From a checkpoint of a small transformer trained on Wikipedia.
Training: a variant of Adam for these matrices, 3644 steps.
MLP neurons of a small language model. Each row is named by its layer, matrix (down: output weights) and neuron, and shows model dimensions 256-447. Each number is 128 + 32 x the weight over its row's rms, rounded and kept within 0 to 255. Numbers have three digits each. A neuron's up and down rows have the sign that makes its largest values positive.
After each neuron's rows, "raises" lists the tokens whose logits its output raises most directly, leaving later layers aside.

L11.down1309:143131056135161107145144162207093103131163104205136140102105130164150107110086139176120157126177102108091093167148154176127105102128178086117143138128126072123156121124141137129153144138087077148107108199142093166170062175104170129149097128088137173144084198139158139149153132159143094120129184138114122101133188159114109152147105197133132095147159149174094064113110163130095067111075087151139151131139135082144153174139142117130075114115141171120136120167145148170136169126160137088116061114164169141137081078139110074086179111171062070123138157185170124100056127126168098128
raises: "ary", "ars", "op", "ound", "lin"

L11.down500:140106123143129098143127139102114077107131100123147119108139081125129160143125149077087094123125176133157137154100124121107029140126072085118142186103121087132181080139155113086122052156153101101120149063118135164155127150158179186130158108181183197171081175095143136108047131097189172113135122122155141127190131130076130076173084101127088101015150127159140148099076179118077147178063164098084088087178109151163124145091161149151119095131107113081151114158150091117158088190143119119132121093144117160121093151063132176123113116118096156136129121132110138150121127132121061128
raises: "ournal", "ermont", " survey", "altimore", " Times"

L10.down721:161168066151141116116124140121181149156182136116121100128173128126135149164076159133122150111104143116048090142093145109107108107207114170169143148126150131096151158069129131148101144123150136116049136150157152097099142174148078086140111131134129147143115080128152160094112199176224115138114161120130115103152097098125161154127090110131146132120144121126094121125105071144118133117157104153131153154109167100082148089176112166107110125081140191160161134128136092185144139147114153089164128126198147137102085184111138115067180156174141141130092136112081194119091191151111062174
raises: "ing", "ing with", " with", " with other", "ing her"

L11.down821:070136104106114099082097140195121153109086133118122175151053197119207175171138146086124132142099089147143157061123117052165138101130146080081147106071102159140156115148081127113131156129081101204157140123095157156129128117156164091108062122084157184076088131112138125141131124137133168117061157090120133150102130161137108147111165109114126088067105108118129071124076172095133143130169120145121142161108162111095122087192129164128109157094061126098140156117161101115130102093156094120103161140132069125154101137160088053097128105087138115111149143173117088108149103160162128136
raises: "ides", "ide", "is", "ata", "a ("

L11.down216:091121109121145073110130150091129113089065162102155103178132173131147117144096137135178110137121143065150163087174086128107096134121061165147080128100164109177165146103165176074077135101171140133172104117134127099134142177104103138094189098123170087108088146052109113113134142201090078110151117106130128162107147084107144051154115113157214122156117116133092040114130140173115098136099132152181149119133084099165156149132183194111081128178100081120112097159125106130109099198148092126132120167177181147060108091156081158134107133091081107144112102112139113107122107139167186169
raises: "ary", "y of", "yan", "ern", "um"

L11.down1169:123124074122166154181142150214082101137151139109108087177145136088095158119074183085111092147101130135088132114044131102167141076108119120121103132100095115140080141134118131141166153125199113156101111092107097080165138153138130085126124151124192146133056062142085084155156159146137119106109120137077124134141105147092090173107121106090176109132111133123147148137194158142161053134152134087093109113148173112153101143129125143153100139149107140071137059068128191125117158125073102135146118106109113177075102121105126159097108105056155121138131191141120128172077122115138094091
raises: " be", " los", "ination", " disc", " s"

L11.down451:109104106152097161145060089169111149154119098091161151126122101092119127118078161160065129185121121112121134127059113126180188100148123161110103130152159119174108124110091098108088160179145123149151126104124128162135154158138128086118092133150131156132171109136120144088152152135138171134101103122100072071195185123134157114126105152164110203133143144157111180197087082147121092141112088145069144170124110070214111113140156125153105112119162146134129106135133134088116128170128175199135114114121146117115122124151142133178187132083138174081126158135150114145130097130083101147
raises: "ast", "uro", "lected", "aster", "ey"

L11.down61:091116136179164117140069099124139120112143119114090148163152123065102108151091132086124107146176140113177131127121162149168126165144146173127047108188118099161074106141164097152114150116115093119206126139070118068132125105088075108200160117153142139142108154137146137124142171090161085138112171092143162173117210101100126112165089125159135058112167125153149116130159102156138101093143086143057172148128095150142073064091069187111140150123122170142142127161114094130093082150069134134075126128145136096106120082142099137088133144111121149058123077174161134119166090109098099162
raises: "11", "10", "06", "07", "08"

L10.down805:138157119131162086123107075142132140164131097086124167057197137131098160159083131166147126156133092131170181120092110094137120171082114168121087093194172145119152143134112102161103117140086120097196140190183117099077108113153064142137153067115184108177099121123132158156113144074168158131147117154177078141141129119140126132093075164155166129112133106084133144164107122129090110109146113081092093151197071137069112176130193110141115157138134056142151095155139110126064213080137203136103119189145184154119071133170058098087150077091168125087137120198159091097104087099191182108
raises: "ants", "ant", "atin", "iel", "athan"